python train.py --d_model=512 --n_head=4 --attn_scale=0.141 --tie_embeddings=false --decay_fraction=0.444 --final_lr_fraction=0.0 --seq_len=512 --doc_mask=true
MLP neurons of a small language model. Each row is named by its layer, matrix (gate and up: input weights; down: output weights) and neuron, and shows model dimensions 144-207. Each number is 128 + 24 x the weight over its row's rms, rounded and kept within 0 to 255. A neuron's up and down rows have the sign that makes its largest values positive.
After each neuron's rows, "fires before" lists the tokens most often just after its 100 highest values on Wikipedia text that the model never trained on.

L2.gate700 [158 122 125  96 158 163 142 110  96 167 160 129  82 126 112 134 102 118 113 203 149  68 101 150 133 110 131 118 132 104  78 166 105 108 120  95 132 135 157 148 134 105  92 162 101 117 154  99  92 160 112 110 121 125 150 153 168 130 164 164 147 120 130 120]
L2.up700 [178 111 138  74 121 138 109 145 107 168 169 108 120 112 122 139 111 102 127 147 186 112  97 128 129 177 125 127 159 137 128 142 126  65 101 109 126 128 151 115 114 124 114 116  95 100 132 133 119 146  94  83 102 146 143 188 149 127 135 149 144 154 151 114]
L2.down700 [141 132 109  83 155 151 115 124 110 131 183 118 105 143 121  69  89 113 138 183 134 116  92 141 147  93 140 117 133 123 115 119 166 129 156 111 104 140 116 146  97  89  97 149 134 113  92 124  96 176  94 124 108 158 111 137 186 140 116 136 148 120  90 144]
fires before: " of", ",", " (", " in", " for", " and"

L2.gate883 [101 137 107 101 152 156 120 132 106  92 152 160  89 115 161 158 166 129 151 118 110 140  84 151  96 183 127 132 116  99  99 129 111  97 124 168 135 149 108 103 123 139 160 126 107 134 156 124 145 154 132 100  77 123 145 180  98 102 138 146 110 133 174 125]
L2.up883 [118 172 150 149 124 138 107 143 120 160 152 105  87 118 124 119 132 105 134 141 101 166 103  89 135 182 185 159 137 156 100 121 140  97 141 111 159 133 112 114 164 107 102 100 123 141  60 114 128  86 150 125 128 139 144 125 158 149 134 176 147 139 136 145]
L2.down883 [ 90 146 137 110 148 145 149 132 131 101 173 136 126  82 150 156 176 136 136 133 128 158  71 122 132 105 131 182 157 113 124 139 159 107 155 137 150 132 119 119 153  77 155  85 126 140 136  80 104 178  90 153 109 115 137 138 120 165 128 157  97 162 169 105]
fires before: "\n", " 0", "\n ", " (", " 2", " DF"

L2.gate953 [120 121  78 147 122 127 149 147 134  69  98 134 128 113 138 154 192 117 125 155 174 137  99 100 130 118 150 161 137 128 123 159 134 182 143 168 176  95 138 144 108 147 103 120 153 150 140 154  85 120 103 107 129 123 148 122 125 186  90 136 107 156 130 116]
L2.up953 [119 132 122 132  82 140 156 114 151  87 144 175 170  73 152 148 125 146 114  97 106 106 146 133 131 170  91  81 203 113 122  77 110 154 150 162 112  82 144 157 137 135 137 141 106 150 110 121  92 125 110 111  72 122 144 144 145 144 139 150 143 148 128 118]
L2.down953 [160 138 120 156 112 146 137 128 114  92 110  88  96  95 148 137 150 136 112 145 129 164 106 151 136  91 186 157 134 133 140 110 105 175 161 129 168 108 182  99 117 174 152 174 103 163 119 140 107 121 117 105  98 177 125 115 158 118 108 138 191 112 133 130]
fires before: "0", "1", "2", "3", "6"

L2.gate1278 [148  89  98 127 112 123 149 116 111 130  81 137  99 116 115 156 112 110 100 113 157 158 126 145 147 135 130 124 126 155 106 140 148 112 106 115 193 138 116 120 132 149 151 135 172 105 130 159  88 171 153 145 150 166 209 134  84 116 121 150 128 172  92 119]
L2.up1278 [126  89 159 161 118 110 129 141 126 169 100 102 115 122 148 139 106 136 141 100 102 133 139 131 135 118  98 105 136 111  75 151 115 138 104 132 169 168 105 110 133 164 106  94 135 129  96 154 125 173 131 103  94 164 108 118 119 133 131 103 139 112 126 144]
L2.down1278 [111  96 130 132 118 121 160 131  79 120 116 143 130  89 131 123 113 155 148 114 135 118 108 159 146 122 119 118 147 123 110 141 145 178 112 131 141 127 137 140 112 101 138 118 162 149 170 153 131 159 136  99 116 138 102 100 144 140 143 115  49 125 136 126]
fires before: " States", " Kingdom", "ation", " ("

L2.gate975 [136  97 173  66 137 119 124 162 122 169 160 141 123 121 122 143 131 109 140 144 138 108 146 111 100 178 113  98 141 112 169 136  99 163 133 123 121 126 125  97 129 130 129 140 130 171 142 133 140 134 141  62  68 131 117 124 147 156 137 194  86 143 154 170]
L2.up975 [129 130 104 119 134 115 150 117 118 126 107 132  71 107  98 153 140 138 124 117 135 126 157 139 147 127 165  93 129 131 103 131 153 137 106 148 125 146 106 103 125 153 128 145 139 138 162 125 144 137 129 113 117 176  84 119 176 168  73 147 114 124 146 139]
L2.down975 [140 153 112 116 149 127 125  98 123 129 136 159 116 109 126 141 120 136 139 138 139 136 170 130 125 106 162  95 122 121  76 130 178 100 143 151 125 113 118 129 156 151 130 129 105 141 158 171 102 155 125  76 104 152 107  90 158 140 143 131 109 140 124 122]
fires before: " (", ")", "ai", " \"", " Co"

L2.gate209 [137 130 136 109 114 116 131 104 142 135 201 104 141 154 130 107 109 142 129  94 146 159 107 137 114 146 130 109 103 142 110  83 117  78 107 100 116 111 155 127 145 122 172 127 172 128 119 136 162 128 107 154 116 171 164 131 125 113 119 118 146 105  83 109]
L2.up209 [117 132 152 114 163 121 106 112  92 186 124 135 167 182  77 147 116 103 118 147 124  98 114 105 138 125 100 151 112 124 150 140 142 123 100 136 153 127 131 121 138  75 134 129 135 112 113 153  87 135  97 120 113 212 137 150 146  92 117 135 135 153  99 147]
L2.down209 [132 128 138 132 131 137 129  93 120 194 133 116 170 118 114 133 120 103 131 121 103 150 103 100 108 154  95  86 100 148 117 104 137 110 102 157 141 146 171  96 139 125 113 114 126 150  97 127 126 166 126  96  82 166 111 101 104  92 162 123 117 116 108  85]
fires before: " |", ":", ";"

L2.gate1305 [143 119 120 117  79 120 169 145 132 132 100 160 106 117 154 117 129 148 117 113 142 133 113 119 111 151 136 168 116 125 161 135 123 102 102 142 113 143 118 135 130 115 171 157 148  91 143 161 133 153 108 104 113 123 114 150 115 167 125 155 117 124 133 106]
L2.up1305 [ 85  96 174 120 100 115 179 127 149 144 149 148 106 117 102 138 111  70 138  71 117 114 116 147 125 100 122  88 122 116 153 153  75  98  99 110 110 117 143 108 110 119  97 150  97 141 130 134 103 112 103 135 130 161 135 111 127 149 138 134 136 161  92 131]
L2.down1305 [131 149  87 161 165  99 111 139 125 134 138  74 129 131 131 131 151 122  99 129 141 125 156 137 141 128 114 129 161 114 137 106 154 109 140 105 112 117 118 133 158 112 133 151 146 184 100  97 131 134 136 152 115 128 114 138 101 112 166 121 121 140 120  81]
fires before: " |", " \"", " the"

L2.gate343 [149 161 129 107 112 142  82 104 141 109 106 133 136 171 146 159 136 106 109 124 170 162 148 176 117 109 163 144 123  88 124 148 148 135 110 160 125 130 156 114 112 116  78 102 151 131 147 160 122 110 149 145 164 115 109 150 117 160 121 139  89 173 146 122]
L2.up343 [131 115 106 115  92 126 163 137 162 146  95 135 124 155 125 101 149 113 126 163 117 110 107 142 161 154 145 106 115 148 127 121 159 122 137  83 159 131 139 161 106 123 154 115 143 145 132 155 116  91 132 193 114 126 121 142 133 102 118 147  93 126 141  87]
L2.down343 [154 133 142 170 137 103 138  94 122  99 117 159 125 134 141 129 136 177 143 125  79 105  83 168 144 129 138 158 133 125 113 128 176 148 112 126  71 139 102 104 110  97 151 103 107 132 133 144 100 107 133 132 151 104 111 146 122 140 131 117  91 146 166  92]
fires before: "\n", " the", " of"

L2.gate521 [ 96 111 127 134 133 130 125 114 148 171 114  96 147 138 116 100 111 149 150 172 137 128 120 129 134 154 175 138 142 110 151 155 113 108 148 131 117 115 149 133  85 119 145 127 148 160 116 118 146 108 137 149 102 142 178 118  79 126 120 123 118  99 160 117]
L2.up521 [ 71 172 104 112 140 108 135 110 108 154 122 136 100 109 125 175 112 166 137 188 143 112 135 167 120 140 162 169 149 113 120 118 138 165 123  97  99 132 182 148 119 132 125 121 160 148 130 111 117 116 118 150 166 154 147 111 130 139 117 133 114 146 183 136]
L2.down521 [ 69 147 107 119 131 117 150 134 122 149 141  99 124 142 164  94 102 117 154 119 171 121 184 118  80 150 131 149 149 116 153 136 176 183 156  92 154 155 147 172 116 142 145 119 148 161 111  95 126 134 102 142 190  87 143 128 154 176 106 128 120 124 133 126]
fires before: "\n"

L2.gate965 [119 144 146 109 107  96 154 154 143 139 117 140 125 105 120 134 131 147 146 128 121 178 103 135 101 113  86 137 115 140 140 148 114 104 109 148 179 133 127 182 107 160 139 128 158 149 107 140 124 167 109 107 105 119 116 114 160 107 125 205 118 139 127 138]
L2.up965 [141 127 157 129 126 123 137 148 170 166 140 127 132 134 149 107 156 122 150 125 132 145 131 167 103 138 131 101 116 150 134 115 108  95 142 134 116 115 134 139 167 105 141  85 113 140  68 123 106 139 137 128 131 100 147 144 161 128 109 112 135 146  91 145]
L2.down965 [168 141 163 134  93 132 156 130 153 121 100 133 128 138 140  86 155 136 127 117 108 153 101 147 105 110  97 146  88 117 114 109 118 140 137 128 123 131 123 132 125 144 124 126 121 152 126 147 129 147 122 115  81 146  98  91 123 111 120 122 136 116  81 131]
fires before: "-", ".,", "o", "ordin", "oper", "es"

L2.gate390 [124 135 100 155 113 154 105 139 151 139  85 108 129 160 126 159 171  99 151 117 149 108 134 129 136 122 141 161 146  86 156 140 119 144 161 169 114 127 121 172 110  73 121 155 143 148 150 120 116 109 142 129 186 140 117 143 149 152 131  98 156 122 126 105]
L2.up390 [114 128 118 117 127 118 125  99 163 126 130 152 132 158 111 137 125 134 115 132  87 155 155 137 125 130  79 144  89 148  91 152 178 130 119 142 161  71 126 143 120 105 145 133 128 138 127 140 124 149 186  80 161  69 156 146 119 133 127 164 120 158 123 142]
L2.down390 [ 94 124 118 151 125 163 126 155 118 123 129  99 126 161 133 116 148 107 162 131 144 108 136 142 140 125 140 127 121 120 127 128  80 136 149 113 146 126 141 153 127  96 136 149  99 120 138 126 121 106 106 105 145 171 138 128 128 126 149 134 162 110 119 147]
fires before: "\n", " P", " W", " L"

L2.gate555 [114 169 195  99 116 138 125 117  95 140 142 152 135 131 147 186 122  56 150  97 177 130 145 125 137 158  99 109 116 128 155 121 150 111 143 126 122 155 135  94 159 138 146  96 155 173 135 181 111 149 121 134 101  55 100 162 154 157 150 132 140 136 111 114]
L2.up555 [ 72 133 169 148 125 159 138 111 144 161 129 133 132 132 155 129 121 151 143  92 140 103 166 130 136 123 128 145 113 144 109 129 137 110 134 140  90 103 138 119 118 135 172 118 111 114 124 135 100 142 135 166 101 111 116 104  96 171 140 106 119  81 135 141]
L2.down555 [121 132 102 170 119 125 111 114 122 122 107 107 112 103 156  82  92 131 118 109 100 162 130 120  86 108 106 129 149 131 112 128  88 149 141 160 104 126 175 119 107 139 123 149  96 125 101 131 127 127 140 156 129 128  97 113 116 135 119  87 137 119 134 176]
fires before: " |", " –", " \"", " 30", ")"

L2.gate622 [122  84 175  86 104 143 152 148  93 159 148 176 110  98 108  84 122 133 163 108 128 125 145 121 102 138 149  91 155 152 140  80  99 116 158 111 175 133  95 112 139 111 150 133 129 118 156 168 127 114 177  87 134 118 164 145 129 119 169 174  72 160  75 138]
L2.up622 [152 115 126 133 105  83 112 147  66 110 147 152 149 103 121 150 114 103 135 117  93 138 175 139 163 139 121 129  92 100 100 123 133 140 121 130 116 160 142 140 153 147 126 117  96 141 130  88 167 116 138 117 127 139 143 136 169 142  66 100  93 120 138 132]
L2.down622 [122  93 113 110 121 147 100 113 124 119 137 122 136 112 134 157  98 131  98 144 107 110 149 106 137 133  89  72 145 194  95 125 116 121  91 112 173 101 129 141 161 137 141 119 178 146 126  91  80  90 131 110  91 169 139 126 121  97  92 106 172 151 148 103]
fires before: " |", " of", "or", ".", " have"

L2.gate68 [139  90 122 143 145  84 134 155 123 132 124 121 166 130 140 127 178 123 145 147 121 124 100 105 143 193 138  89 101 143 142 123 140  86 145 137 102 145 149 129  78 152 160  68 126 112  94 154 141 109 153 148 134 159 123 182 121 124 143 182  81 105 131 104]
L2.up68 [150 137 130 141 150  80 147 162 130 162 140 103 136 120 145 127 170 139 147 147 147  84 109 143 147  94 137 106 104 110 134 160 130  93 124 145 106 120 123 119 127 170 118 104 117 132  82 126 132 135 131 138 165 142  71  68 144 159 161 168 122 108  86  73]
L2.down68 [122 149 119 132 122 137 136 100 138 173 119  89 126 139 151 134 154  82 178 148 127 143  79 128 138  87 107 106 143 148 129 121 161 108 153 148 111  78 131 141  90 129 111  89 100 135 112 148 145 109 130 135 146 153 125  82 152 130 142 148 147 122 136 132]
fires before: " |", "\n", "\n ", " (", " that", "ing"

L2.gate171 [ 99 140 111 141 107 137 123 140 144  95 124 141 183 159 156 168 118 141  90 135 172 146 135 112 104 128 139 148 105 128 140 108 136 108 114 123 129 120 103 123 155 142 147 133 128 134 154 126 143 130 142 107 151 112 128 145 106 159 113 129 131 159 136 100]
L2.up171 [ 93 125 143 161  98 105  98 139 143 137 115 101 155 127 164 109  75 104 131 124 132  96 142  98 138 135 113 122 149 144 110  93 104 131 149 114  99 139 138 134 124 169 140 120 124 156 136 101  85 129  90 113 116  78 136 155 147  99 146 172 107 105  91  63]
L2.down171 [168 140  86 129 104 112 127 119 185 131 178 108  95 119 154  88  96  85 103 114 158 119  90 116 113 125 103 159 137 113 169 102 128 123 130 137 129 124 132 139 147 126 141 154 132 156 100 107 127 120 137 121 176 132 181 144 168 125 135 157 111 131 124 120]
fires before: "\n", "5", "u", " design", "i", "9"

L2.gate1158 [114 149 154 152  88 128 123 128 163 170 123 128 129 103  90 119 129 174 128 125 115 121 162 128 133 137 148 110 168  86 140 144 168 151 124 114 116 115 128 141 107 106 170 148 110 144  80 149 115 118 115 138 173  97 109 156 109 116 163 115 120 165  94  83]
L2.up1158 [113 141 132 102 124 126 134 145 109 132 138 117 114 117 133 134 143 162 153 135 130 144 150 159 122 149 147  98 117  93 138 145 146 163 162  88  85 150 127 131  97 135 179 167 100 139 111 155 134 146 101 164 163 143 147 167 102 121 123 108 130 158 128 127]
L2.down1158 [ 97 159 146 136 118 125 127 125 136 148 116 134 136 122 133 132 122 145 120 136 119 124 150 135  78  83 141 112 120  69 171 116 167 145 111 106 137 118  90 170 124 139  85 156 127 146 123 116 124 114  69 143 129 108 118 113 132 109 169 111 121 161 117 143]
fires before: "\n"

L2.gate1257 [121 103 104 158 161 117 121  89 120 175 157 100 149 156 134 154 110 155 116 142 122 108 136  99 132 136 134 177 164 134 151 134 172 124 137 135 132 114 123 104 129 156 101 142 104 127 103 128 140 115  89  82 146 122 111 151 141 128 143 151  86  92 155  94]
L2.up1257 [ 98 109  99 128 153  87 130  86 150 160 135 100 144 119 112 167 118 171 149 149 110 103 151 113 151 118 125 147 140 139 140 144 134 130 141  91 135 153 133 130  88 133 123 142 134 123 100 127 107 113 107  91 167 100  98 122 118 135 111 136 131  97 146  91]
L2.down1257 [119 113  80 107 145 139 119 104 113 134 123 119 119 137 150 150 128 150 148 134 102 141 122 103 133 114 122 117 144 103 202 152  99 124 128  83 134 146 158 154 121 147 136 179 108 112 114  81 146 121 114  84 130  88 125 111  94 115 156 156 113 133 156 146]
fires before: "\n"

L2.gate1194 [165  81 150  73 130 148 158 113 138 148 142 122 137 152 104 111 147 140 110 128 110 145 122 123 140 119 149 124 117 106 140 118 168  85 128 156 105 149 119 172  95  84 132 193 154 147 126 138 134 125 169 119 153 149 172 122 138 126 165 115  98 159  81 106]
L2.up1194 [103 119 138 134 130 110 144 108 159 141 122 113  99 149 150 118 126  76 114 114 160 150 114 127  93 116 144 107 131 106 120 115 104 174 143 138 187 135 106 109 121 128 134  86 158 127 111 128 156 126  89 120 149  76 103 114 160 120  93 118 103  97 145 116]
L2.down1194 [127 119 131 166 136 133 153 104 112 126  77  77 102 169 181 120 127 130 152 124 115 117  88 100 121 144  84 157 148 108 128 135 171 164 108 153 153 128 109 102 106 158 129 145 148 118 124 114 127 132 160 108 123  80 166 152 114 125  76 105 139 114 132 134]
fires before: " States", " Kingdom", " ("

L2.gate655 [ 96 140 131 133 147 141 154 127 128  87  99 118  95 119 122 168 134 130 163 107 165  89 104 147 168 157 129 188 101 116 156 126 149  99 160 123 130 113  63 119 152 144 136 119 133  97 136 164  85 143 125  94 168 137 122 150 131 136 117 139  81 142 106  77]
L2.up655 [113 119 104 131 113 132 141 142 152  77 127 154 127 128 142 167  77 123 131 124 175 146 127 142 156 133 132 135 113 117 114 121 122 156 183 132  82 123  94 145 160 153 153 168 176  92 154 125  95 119 130 102 128 145  95 144 133 126  71 152 145 156 139 114]
L2.down655 [122 119  90 172 120 136 156 117 138 111 111 163 168 118 142 161 165 105 113 112 137 168 116 116 132  99 135 113 117 119 154 111 165 159 111 116 129 103 106 131 207 151  94  93 122 135 140 131 126 105  87 127 122 141 113 119 125 140 134  56 107 136  84 115]
fires before: "\n"

L2.gate187 [106  98 145 116 106 151 109 129 130 113 137 140 165 116 161  98 133 156 176 115  83  94 137 119 114 133 125 141  83  88 152 131  89 113 141  99 104 114 111 119 134 119 100 121  96  99 162 117 175 136 141 168 131 115 111 105 115 117 102 105  86 110 116 137]
L2.up187 [122 125 112 144 149 132 163 131  85 137 135 136 134 125  88 119 162  68 126 155 162 114 134 139 111 131 120 125 133 146 125 114 106 108 146 121 116 112  87 159 115 105 154 133 136 145 129 119  91 160 136 100 112 110 135 152 115 132 131 137 140 168 137 129]
L2.down187 [ 93 124 175 127 115 132  93 154 158 105 146 108 121  95 169 115 114 170 126 133 119 162 108 105 115 125  97  99 115 144 174 153 118 161 151 152 112 111 129 132 142 134 113 114 102 120 143 131 157 154 118 157  96 106 123 151 132 155  91  88  90 122  93 133]
fires before: " |", " \"", " District"

L2.gate168 [130 150 150 129 105 118 162 113 129 131 178 159 133 147 115 133 116 168 112  79 178 159 129 113 104 139 142 100 100 134 167 100 161 141 113 104 125 138 134 146 131 113 140 109 124 144 113 162 102  99 122 123 103 109 134 135 127 127 105 159 134 145 148 111]
L2.up168 [140 128 133 102 125  83 152 134 111 120  96 127  83 134 140 125 121  91 124 150 121 167 139 154 121 122  95 136 108  92 109 135 165 161 131 147 122 134 106 107 118 105 124 151 156 130  96 110 107 136  83 134 129  75 129 125 153 135  92 117 153 174 148 113]
L2.down168 [125 149 160 159 160 154 157 115 125 131 108 148 127  67 125 143 145  81 103 122 118 121 127 142 144 114 130 105 134 137 118 130 176 141 134 116 105 106 107 133 124 122 148 144 129 156 112 130 102  92 117 125 102 158 120 133 116 125  82 162 169 157 141 115]
fires before: "\n", "ed"

L2.gate29 [143 106 174  98  93 146 145 127 156 160 116 198 119 136 124 149 107 154 106 118 103 146  99 151  63 172 130  92 152 116 163 168 126 117 116 123  88  84 103 172 145 108 187 134 159 106 126 164 167 124 140 179 154  96  81 134 143 120 102 147 124 135 139 166]
L2.up29 [ 92 134 169 172 109  87 169 150  92 149 101 147 109  89 128 122 105 110 127 137 153 108 115 117 117 130 120 123 145 127  89 161 163 181 136 143  97 127 119 121 122 119 137 127 111 121 164 130 112 124 125 117 177  98  94 116 175 156 113 101 155 110 145  80]
L2.down29 [103  95 116 104 106 129 152 134 115 148 147 144  91 136 122 142  78 125 139 140 128 112 110 134 143  76 117 153 155 116 121 165 141 123  81 141  97  74 128 137 122 118 112 163 161 105 171 148  93 149 142 145 119 103 126 114 165 128 118 128 117 153 104 110]
fires before: " life", "==", " in", " and", " ==", " on"